{"rope_theta": 100000.0, "init_std_qkv": 0.0511, "schedule": "wsd"}
MLP neurons of a small language model. Each row is named by its layer, matrix (gate and up: input weights) and neuron, and shows model dimensions 208-303. Each number is 128 + 32 x the weight over its row's rms, rounded and kept within 0 to 255. A neuron's up and down rows have the sign that makes its largest values positive.
A block is one neuron, or neurons of one layer that tend to fire together. After each block is what it responds to, as a language model described it from the Wikipedia text at the highest values.

L2.gate30 [ 86 112 145 131 170 133 188 168  95 126 175 143 100 148 102 149  54 142 148 104 155 111 126 148 112 116 145  94  95 115 179 152 111 125 144 128 100  86 141 140 100 135  81 101 188 150 151 136  98 164 113 195 157 109  84 166  93  77 124 179 147 188  94 133 142  47 149 137 123 140  84 125 153 162  80 141 168 166  89 127 154 150  83  77 111  78  90 162  81 185 114 138 109 133 147  90]
L2.up30 [118 173 149 117 113 103 172  85 185  85 142 135 130 105 101  92  88  93  56 124 150 141 159 136 109 129 151 136 106 121 113 116 156 115 112  85 144 105 135 101 106 114 120 113 143  82 122 144 106 190  99 114 138 156  83 106  95 134 141 118 162 172 131 124 158 176 121 155 173 153 146 111  98 154 152 129 136 163 105 107 151 127 139 110  80 124  93 147 110 167 156 100 122 181 145 109]
L2.gate956 [132 128 159 129  95 151 167 133 161  94 127  98 128 100 129 125 213 126 109  88  96 140 121 150 119 128 144 154 142 131 150 128 184  75 141 168  56 101 133 151 177 150 160 150 175 144 167 130 141 106 123 113 126 141 143 167 146 153 170  49 135 115  82 134 175 124 130 141  74  99 117 131  76 127 188 149 108 164 105 153 127 125 178 101 115  97  59 145 100 122 143  97 115  95 158 119]
L2.up956 [133  75  83 144 109 109 106  75 123 105 164 174 121 153  46 149 162 185 188 108  78 146 125 143  25 136 101 104 143  90 181 104 116 122 172 164 162 150 172 170  86 132 200  94 143 119 167  97 143 129 235  78 143 128 106 140  92 160 166 135 169 110 131 122 135 157  97 173 119 134 125  65  90 146 179 153 132  91  89 144 138 104  91 165 194  61 126 167 110 150  62 162  75 204 104 177]
Responds to: Word-initial fragment pieces. Short first pieces of split words or abbreviations, often one capital letter, such as L for a loss in sports tables, bi in bizarre, Fa in Fatalities.

L5.gate51 [152 127 115 124 117 115 122 131 152 114  77 116 110 134 151 151 128 139 131 139 160 116 178 116  75 154 109 145 164 167  86 122 133 102 136 194 111 120 174 161 165 153  99 139 119  98 101 177 120 149 100 143 102 142 152  91 114 135 118 146 136 105 127 117 146 114 156 150 133 161 148  97 130 120  72 120 109  80  62 104 193 163 133 145 139 127 108 159 115 123 131 143  87 186 179 133]
L5.up51 [ 99 141 117 159 162 110  92 198 106 118 151 150  99  84 115 148 104 116 132 175 125 129 137  94 122  87  71 155 127  55 167 176 116  79 141 166 119 123 141  99  78 157 158  75 164 149 129 157 196 184 131 150 119 140 121 149  79 160 150 144 132  87 108  82 118 103  51 137  90 119 136  95 117  92 156 121  42  61 202 148 125 151 105 134 135  71 130 130 166 147  93 126 107 113  87 133]
L5.gate258 [149 141  73 151  96 143 122  69 134 184  87 198 120 108 115 116  92  92 107 142 108 169 125 133  60  48 136 147 124  99 119  99 141 119 142 117 105  99 117 158 160 165 136 161 134 131 138 120 150 174  69  93  80 128 178  65  92  99 120 128 152 148  95 120 147 120  53 190 170  96 139 113 116  92 188 129 102  99 196 197 115 104 163 134 128  44 168 126 135 142 148 104 129 146  52 153]
L5.up258 [163 152  94 109 119 191 123 117 127 114 107  96 118 169  97 141 150 126  60  94 106 126  80 105 127 195 122 150 152 126  84 110 138 150 178 191 100  88 144  96 132 200 122 103 126  87 130 161 131 119 142  86 147 128 119 107  81 113 104 152 143 153  80  92 113  88 111 145 171 188 117 102 112 151  67 152 137 196  87 143  89 126 165 153 137  88 120 155 133 130 133 104 127 152  90 157]
L5.gate315 [ 83 114  71 151 114  56 148 109 132 120  88 149 149 147 119 152 112 157 125 148 138 156 115 122 145 134 157 150 188 171 146 145 129 104 140 119  34 144 161 161 182 119 130 114 115 153 126 166 178 143 106 109  95 167  78 139 110 125 171 163 109 143  70 152 167  91 144 149 136 109 123 133 130 128  54  88 118 174 126 108 158 173 145 194  73 172 130 122  72  67  80  51 127 111 119  89]
L5.up315 [180 123  59 175 152 126 183  96 149 126 180 177 162 134 122 126 128 141 105 168 112 125 174 149 152 106 172 128 140 119 125 129  71  83 142 121 130 105 150 145 141 144 144 129 117 127 154 143 158 128 178 106 127 166 172 105 118 129 116  88  95 183  90  94 134 165 158 134 147 143 126  81 108 119  43 148 126 149 108  71 160 137 187 129 116 117 114 136  73 128  77 118  98 121 151 119]
L5.gate546 [127 119 107 148 162  98 105 115 182 101 154 147  72  85 113 111 136 152 174  92  36  50 140 181 177 136 142 159 143 193 148 186 110 118 169 135 147  66 148 166 130 145  79 127  56 132  91 126 155 170 118 147 121 121 102 150  63  78 148 140 131 109 135 107 116  99 138  49 119 129 179  77 153 160 140 107 104 114 144 123 135 194 162 122 114  97 101 115 152 100  93 124  94 177 160  62]
L5.up546 [112 138 119 131 118  73 126 127 123 141 170 151 117  97  82 108 148 154 125 137  73 103 151 155 144 149  93 177 152 128 117 143 133  81 128 120 118 119 106 151 136  98 140 151 119  73  88 152 117 151 157  94 143  75 135 142 121 162 105 123 130 144 194  92 109 123 145  92 138  54 199  87 127 159 108 142 144 110 100 130 110 130 181 148 104 112  88 117 109 111 118  90 124 119 123 118]
Responds to: Ordinal suffixes and U.S. Ordinal suffixes after numbers in unit or body names (501st, 63rd, 32nd meeting), the period in U.S., and States after United; also scattered mid-word fragments.

L10.gate5 [ 53 126  67 151 176 141 153 140  77 156 160 131 122 101 108 182 163  92 106 100  99 116 120 149 173  91 146 142 104 103  72 157 131  93 137 124 147 125 122 151 140 104  80  75  50 131 115 109 105 110 139 137  94 214 117 156 141 130  89 119  85 144 150 105 127  94 180 158 110 119 159 122 106  88 120 124 110 152 140 120 129 140 175 123  64  74 139  79 126 134 105 175 184 148 131 111]
L10.up5 [154 117 140  71  90 118  93 101 133 134 118 126 173 139 107 146  49 125 101 106 150 156 143 156 107 128 151 121 130 104 133 203 114 192 148 134  69 170 166 111 146 111  95 187  60 146 130 118 126 123 158 150 173 133 123 170 132  94  98 170 149 125 126 108 150 114 137 188 112 153 123 108 130 131 139 108 113 129  92 142 139 152 207 132 103  70 159 150  58 113 106 168 107 156 127 206]
L10.gate25 [ 86 139 142 155 139 129 115 148  91 132 133 137  99 117  93 112 115 130 128  87 164 113 112 177  85  74 134  75 185 193 151 130 107 136 138  98 130 183  82 154 104 123 106  42 158 103 169 140 149 147 155 117  78 121 164 152 129 125 105 102 146 172 134  43 119 169 102  98  96 141  91 160 202 130 128 125 103 170 119 131 127  96 128 165 118 159  92 133 193  93 114 140 133  51 116 123]
L10.up25 [ 55 109 123 101  93 156 125 104 119 167 114 107 147 205 150  71 158 118  90 143 153  87 100  78 133 112 138 125  72 162  92 124 160  81 156 154  94  85 141 143 131 147 147 136 145 126 174  63 156 181 180 146 183  64  56 173 110 145  74  66 102  93 125 141  93 175  82 127 108  87 104 121 118 157 126 188 134 162  87  90  92 117  89 114 117 169  87 119 143 108 138 147 145 127 150  84]
L10.gate70 [ 95  97 129 125 177 111 182 123 116 139 136  84 152 134 117 106  91 130 128 111 165 182 148 146 126  92 120 134 170  86 146 126 142 138  79  98 120 136 115 124 122 120 108 114 137 142 125 138  95 122 149 197 112 165 130 177 147 156  90 143 153 163 135 165  95 124 162 133 143 142 189 110 101 138 107  92 147 162 164  93 106 114 159 107 166 126  87 126 173 119 154 129 101  85  77 160]
L10.up70 [175 136 190 150  85 159 181 203 102 126 133 140 148 173 100 119  83 165 142  94 106 156  71  94 127 131  78 133 133 101 102 164 131 133 162 168 119 164 143 149 134 139 175 130 170  65 153 115  73 146 123 126 110 111 130 119 132 105 184 124 191 143 178 121 104 191 146 109  64 132 136  64 136 120 134 137 137  86 111 100  47 135 163 148 155 122 148 128 146  96 137 142 133 151 146 139]
L10.gate145 [ 49 140 125 168  95 101 143 195 153  84  99 117 239 155 110 151 135 103 119 115  81 136 121 123  61 162  98 118 137 172 159 100 125 152 139  82  97 109  86  78 129 192 126 138 120  41 146 124 124 146 115  79 155 101 156 153 111 146 183 109 119 107  86 187  58 124 142 114 126 167 118 102 111 142 136 127 175 126 168 116 113 105 186 183 123 142 142 116 173 151 142 160 139 105 168  98]
L10.up145 [129 202  60 159 135 144 144 170  98 122 127 143 196 138 115 181 120 172 131 164 132 107 129 116 125 188 101 114 112 141 162 121  90 108 153 119 105 140 117 141 101 165 158 105 121  54 164 127 158 116 134 120 158  85 153  83 130 129 139  79 137  71  92 148 120 149 186  67  58 126 155 131  95  79 132 150 165 121 134  53 111 106 152 151 183 131 142 120  79 136 164 167 112  90 132 109]
L10.gate255 [134 102 141 108  81  80 131 135 183 131 175 148 127 135 192 124 158 133 124 123 128 125 109 108 103  67  78 126 114 187 110 151  45 159 111 116 175 125 186 136 179 112 174 104 130 155  82 100  74 138 167 150 161  99  87 132  69 156 120 143 143  92 174  81  43  41  99  83 191 135 137 119 106 111  66 107 172 119  89 107 152 153 132 141 179 111  93 122 181 102 139 119 116  96 154 104]
L10.up255 [139  96  85 139 144 162 160 112  98 138 163 104 163 146 133 149 189 136  90 107 132 119 145 145 162 175 127 151 124  92 154  97 182 147 154 173 131 159 138 128 133 132 170  55 129 175 126 117 151 118 118 125  98 129 169  81 192 154  41 113 122 122 170 151 127 165 149 111 132 137 166 124 115 225 125 125  91 194 102 138 145 184 119 164 110 139 164 132 140 153 116 158 146  69 101 137]
L10.gate593 [124 136 140 122 125  93 194 134 187  87 101 145  84 109 170  33  99  96 118  58 133 139 136 140 118 119 111 123 128 124 193 130 139 116 137 139 147 115 192 121 141  99 132  88 114 161 147 132 120 159 130 103  85 142 162 142 129 148 150 113 145 133 129 115 105 152 141 145 102 125 111 108 148 103 100 151 121 145 127 133 168 148 119  85 122 147  75 145 159 141 150 179 119 159 118 183]
L10.up593 [131 123 134 172 106 135 130 110 144 100 114 152 172 124 148 130  90 103 128 128 193  99 121 133 163 157  93 104 133 120 143 162 126 100 137 166 140 128 103 142 129 128 148 127 103 110 131 114 136  59 126 158  57 115 126 189 113 150 168 121  29 153 170 105 118 133 123 155 138 134 157 106 123 161 105  91 110 144 153 154 165 125 131 100 128 132 135 164 138 155 117 109  94  79 118  72]
L10.gate630 [110  94  76 125 114 127 109  83 117 155 157  92 129  99 165 165 139 116 123 139 133 114 112 162 117  95 146 115 143 108 124 110 158 108 143  52 159 119 156  91 172 176 161 157 135  55 200 142 167 114  57  95 132 171 153 182  87 147 115 135  64 109 112 170 170 161  93 143  84 130 151 123 120 127 135 104 114 153 155  93 137 122 108  73  91  63  96 169  87 158 141 198 129 113 222 182]
L10.up630 [134 145 138 142 107 145 140 186  91 117 181 181 168 154  93 124  92 141 147 136  96 130  86 160 153 106 104 122  69 118 158 112  93  97 117 130  76  79 126 149  96 206 180 101 184  85 115 163 125 133 105  96 139 120 177 114 179 102 122 127 136  87 159 152  90 192 150 141 157 124 128 122  97 120  91 100 146 102  90 182 163  19 220 137 137  91  97 157 177 125 139 187 162 127  89 112]
L10.gate655 [127 153 100 110  84 116 139 134 151 156 109 133 148 167 121  97 130 182 123 159 152 157 155 113 140 168  85 126 174 193  62 126  63 109 121 127  98  98  55 165 149  87 136 143 203  67 108  73  90 155  94 101 157 129 143 145  80 112 146 169 109 170 117 129 113 141  93 171  58 157 139 161 105 118 124 184 166 151 129 134 180 105 142 106  39  96  82 133 106 182 123 130 109 170  70 181]
L10.up655 [157 149  94 116 117 146 128 107 135 167 157 104 103 136 147 141 113 152 130 103 110 102 149 116 145 120  75 149 124 147 199 127 159 109 157 101  28 108 145 106 115 121 159 102 148  77  75  59  82 145 154  74 134 188 157 157 179 164 118 124 187 116 184  96 148 152 143 131 127 128 177 137  88 143 137 128  41 117 153 135 185 105  93 126 134 114 156  90 122 155 104 135 106 172 131 169]
Responds to: Starts of compound words. Word-initial pieces and openers of set phrases whose continuation is predictable: prefixes inter-, con-, de-, re- (internet, intercity, constrict), and "the"/US/UK opening Billboard or Singles chart names.

L2.gate20 [149 126 121 122 177 168  80 149 136 111 136 139 145 108 123 224 156 170 138 154 163 117 143 131 176 143 141  95 128  86 170 138 140 121  99 207  81 131 155 144 123  95 146  63 101 114 134 140 142 112  92 147 118 208 149 128 162 117 150  76 155 164 116 159 166 101 132 129 112 104 159 161 140 185 114 154 147 104 193 152  74  70 114 134 126 149 127 139 112 114 147 101  83 188 180 131]
L2.up20 [117 123 148 133 183  85 107 179 128 120 140 126  75 138 116 109 127 170 149 115 139 138 100 115 101 172 146 139 101 120 110 106 140 121 143 174 112  95 140  82 118  95 155 110 134  79 151 152  59 177  78 160 102 179 124  46 154 104 143 115 168 109 125 152 179 139 101 139  93 153 120 179 148 123 128 107 225 121 174 143  69  99 104 161 145 169 169  81 123 160 119 113 117 139 179 157]
L2.gate806 [104 194  84 133  48 132  82 151 118 154  97 154  94 131 169 129 124 140 121 178 146  71 127 105 175 102 183  84 137 130 122  81  84 111 147  88 105 167  91 127 169 111 145 120 115  98 136 126 143 157  65 146 164 136 111 119 147 116 171 142 133 135 108 148 118 152  90 179 134 157 150 128  90 133  95 139 120  84 141 127 114 133 164 133 130 180 124 164 144 167  98 137  67 152 117 171]
L2.up806 [143 111 175 123  98 103 106 133 139 152 104 122 107 107 133 175 143 128 142 116  95  74 115  97  85 145 107 153 170  99 153  99 126  40  95 168 121 160  66 146 158  51  88 130 160 158 107  98  94  97  78 150 101 118 125 137 130  98 149  39 159 161 116 166 127 121 169  83 143  93 133 133 148 193  89  83 143 148 149 150  47 168 115 147  86 102 141 123 152 133 107 213 103 176 110 149]
Responds to: Capitalized name-part words. Capitalized words opening or continuing a proper name or fixed phrase, especially in chart tables and music articles, e.g. US Billboard, Peak position, World War, Massachusetts House.

L10.gate102 [110 154 148 120 189 147 129 102 148 102 153  49 191 135 145 106 135 133  89 233  55 144 154 162 155 107  88 158 165 159 133  71 158 164  96 111 133 103  76 124 121  73  84 110 107  99 120 112 107 128  88  87 205 127 109 103 121 130 155 118 119 191 123 148 193 132 128 131 102 150 104 111 107  98  96 143 148 179 183 163 119 111 114 163 177 141 162 137 139 233 158 101  98 174 143 107]
L10.up102 [119 145  77 135 125 173 104 128 129  10 171 105 101  78  95 116 114 142  91 138 101 111  94 139 176 121 120 126 174 104 111 142 149  99 146 122 134  83 128 136 155  95 101  87 170 131 139 106 200 200 101 127  67 121 127 121 160 150 143 156 104 165 179 154 132 148 216 137 110 121  95 120 101 142 125 147 154 225 195 132 141 161 139  96  48  85 116 141 155 166 150 103 126 133 129 139]
L10.gate110 [114 143 115  92 123 159 127 149  55 205 168  96 171  97 139 107 153 103 104 135 103 170 106 128 125 157 186 123 127 198 112 183 131 118 111 133 175 137 102 102  93 171 157 189 134 127 167 109 142 124 125 111 103 145  84 148 111 128 177 173 142 216 160 153 118  82 122 142 145 119 167 133  66 133 180 137 190 115  92 136 156 114 170 174 122 115 105 146 131 183 165  87 141 169 126 135]
L10.up110 [151 154 166  69 132  99  90  77  92 121 149 139 140  88  91 145 114  89 156 145  63 107 127  96  98 195 129 129 162 128 141 114 179 138 112 154 141 129 100 100 106 133 142 134 127 112 173 130 137 104  95 129 151 160  77 190  69 156 102 140 122 157 162 157 149 146 133 132 139 107 125 112 177 114  83 131 157 137 140 209 145 117  77 118 114  66 103 149  69 132 187 143 137 128 130 154]
L10.gate160 [180 192 214 136 161 145 122 164  85 162 144 162 149 162  99  91  99 158  98 153 131 168  86 184 130 155 168 115  90 133  73  92 167 121 112 161  56  75 124  88 179 140 148 122 137  87 149  94 143 145 104 165 143 181 150 120 117 166 143 137 161 200 197  96  85 169 144 124 123  91 106  96 118 163 132 102 158 114  58 104 157 120 144 160 152  73  98 163 124 136 143 145 156 147 159 123]
L10.up160 [119 172 140  81 122 179 116 101  83 155 180 144 132 156 127  88 161  83 128 116 172 100 119  94  86 171 121 109 152 109 125 149 189 113 173 148  83 139 131 163 185 175 142 169 112 109 130  98 125 132 150 133  94  76  94  94 126 194 128 152 111 156  87 159 138 162 140 149 138 138 138  95 104  97 126 134 140 173 137 128 122 108 126 160 182 157 148 132 169 131 113 162 142 156 149 151]
L10.gate184 [ 64 109  87  93 124 151 119 113 132 157 120 170 114 111 160 118 213 134 130 138 146  84  67 125 130 101 126 113 125 125  26  93 109 151 123 135  84 123 152 157  78 138 105  94 148  92 138 141 113  96 126 112 138  74 124 165 181 127 102 244 108 166 206  73 142  92 138 137 134 127  82 122  69 128  78 153 144 156 159 141 115 154 112 139  98 136 123  62 137  69 180 102 130 128 134 134]
L10.up184 [122 113 162  95  89 127 109  42 161  82 112 164 175 130 150 101 160 119 137 125 148 150 141 151 122 129 112 138 125 165 124  69 173  98 144  92 148  99 148 158  94 147 151 137 139  86 158 151  90 164 130 127  83  88  87 160  99 115 167 125  83 168 131 188 173 146 182 111 118  97 138 167  68 138 145  86  73 147 195 158 135 186 119 106  95 119 124  95 134  81 127 163 152 139 151 151]
L10.gate267 [125 140 136 128  87 150 139 104 113 121 189  94 215  85 154 145 149 159 143 176  81 154 165 153  88  51 132 154 145 120 166 133  81 101 187  62 108 109 181 102 172 154 117  98  98 131 145  75 109 126  79  99 139  87 188  95 156 125 155 115 151 119 104 123 107  77 115 158  88 154 121 167 116 117 115 137 127 115 162 165 153 132 158 119 131  68 148 122  87 105  74 120 189  81 164 188]
L10.up267 [178 144  58  82 103 159 142 136 129 133 121 102 168  87 130  83 128 147 109 151 120 150 147 100 111  92 116 139 103 195 107 105 114 189 162 112  93 158 121 125 172 164 108 129 125 114 156  97 148 187 183 132 137 141 107 122 108 141 154 136 136 137 168 134  92  87 151 157 103  66  73 133 139  92  66 127 108 109 119 138 137 197 102  80 116 142 141 111 158 112 122 140 143 167 106 181]
L10.gate337 [164 135 140 107 142 116 147 140 102  82 152 111 157 124 105 140 144 153 124 165 147 107 123 146  54 142 187 141 127 165 136 197 132 175 155 139 147 121 137 141  65 100 113  87 143 162 127 124 139  42 163 102  80  80 213  97 166 130 111 139 132  68 156 106 133 150  92 128 132 166 157 116 110 141 117 171 143  71 158 137 145 207 127 139  95  90  97 123 138 106 115 151 172 189 186 113]
L10.up337 [ 89 103 141 114 147 154 119 136 147 137 125 113 134 114 131 176 156 162 108 154 151  88 132 167 107 144 132 111  68 136 107 104 113 180 111  79 101  83 153 135 126 148  76 151  99 112 163 147 129 147  69 184 152 132 107 133  97 151 124 164 164 111 121 168 112 128  83 109 145 110 149  96 140 113  97 145 168 125 107  76 103 172 159 114 180 165 103 198 114 111 111 117 139 131  85  66]
L10.gate528 [161  59 125 114  97  97  67 145 143 107 119 167 160 116  68 112 138 183 146 151 128 115 150 137  98 135 124  92  94 185 129 129 144 172 168 103 108 166 122  92 108  74 119 111 118  82 189 108 134 135 107 116 116 105 103 182 161 138 126 118 146 146 137 101 136 155 108 114 139 130 107 142  91  99 121 155 136 226  98 148 119  78 169 118 105  75  70 188  60 231 102  68 139 109 183 105]
L10.up528 [161 120 140 134  96 158 102 123  77  91  71 150 151  75 148  88 143 162 138 103  73  97 173 165  90  89 113 122 116 143 104 108 141 145 156  87  96  93  43 112 110  72  94 111 154  89 163 133  86 121  47 118 156 133 115 106 150  99 117 145 132 123 107 138 160 146 202 118 135  92 101  92 131 157 141 162 172 180 133 135 105  98 128 121 148 153 145 106  32 132  61  43 163 155 149 149]
L10.gate819 [144 163 151 115 131 180  93 107 113 152 127 156 115 107 139 121 221 136 116 111 123 146  64 104 194  82 156 146 146 107 104 153 112 181 192 112 161 179 179 129 149  90 114 146 152 104 138 142 147  96 153 170 144  86 203 189 153 149 162 141 113 178 142  93  84 189  69 131 168 140 121 104  71 164 148  79 157 167 114 148 147 153  98 152 113 129 102 129 146 115 104 110 206 151 157  90]
L10.up819 [149 157 164 153 165 132 101 155 137  91 101 155 183 165 172 124 134 163 130 114 126 179  62 126 132 113 156 149 142 121 156 126 133 151 119 130 102  84 131  88 124  90 117 125 131 111 157  90 129 110 170 171  48 129 196 156  88 157 125 109 191 157 190 200  80 144 107 130 130 128 128  73 154 147 176 143 134  94 130 164 174 120 128 156 145 105 132  92 128 127 101 115 147 125 105 137]
Responds to: Word-initial capital letters. Single capital-letter pieces (often L, also J, P, H) opening a split word or name after a space, pipe or hyphen, e.g. Lucky, Lt., Lionel.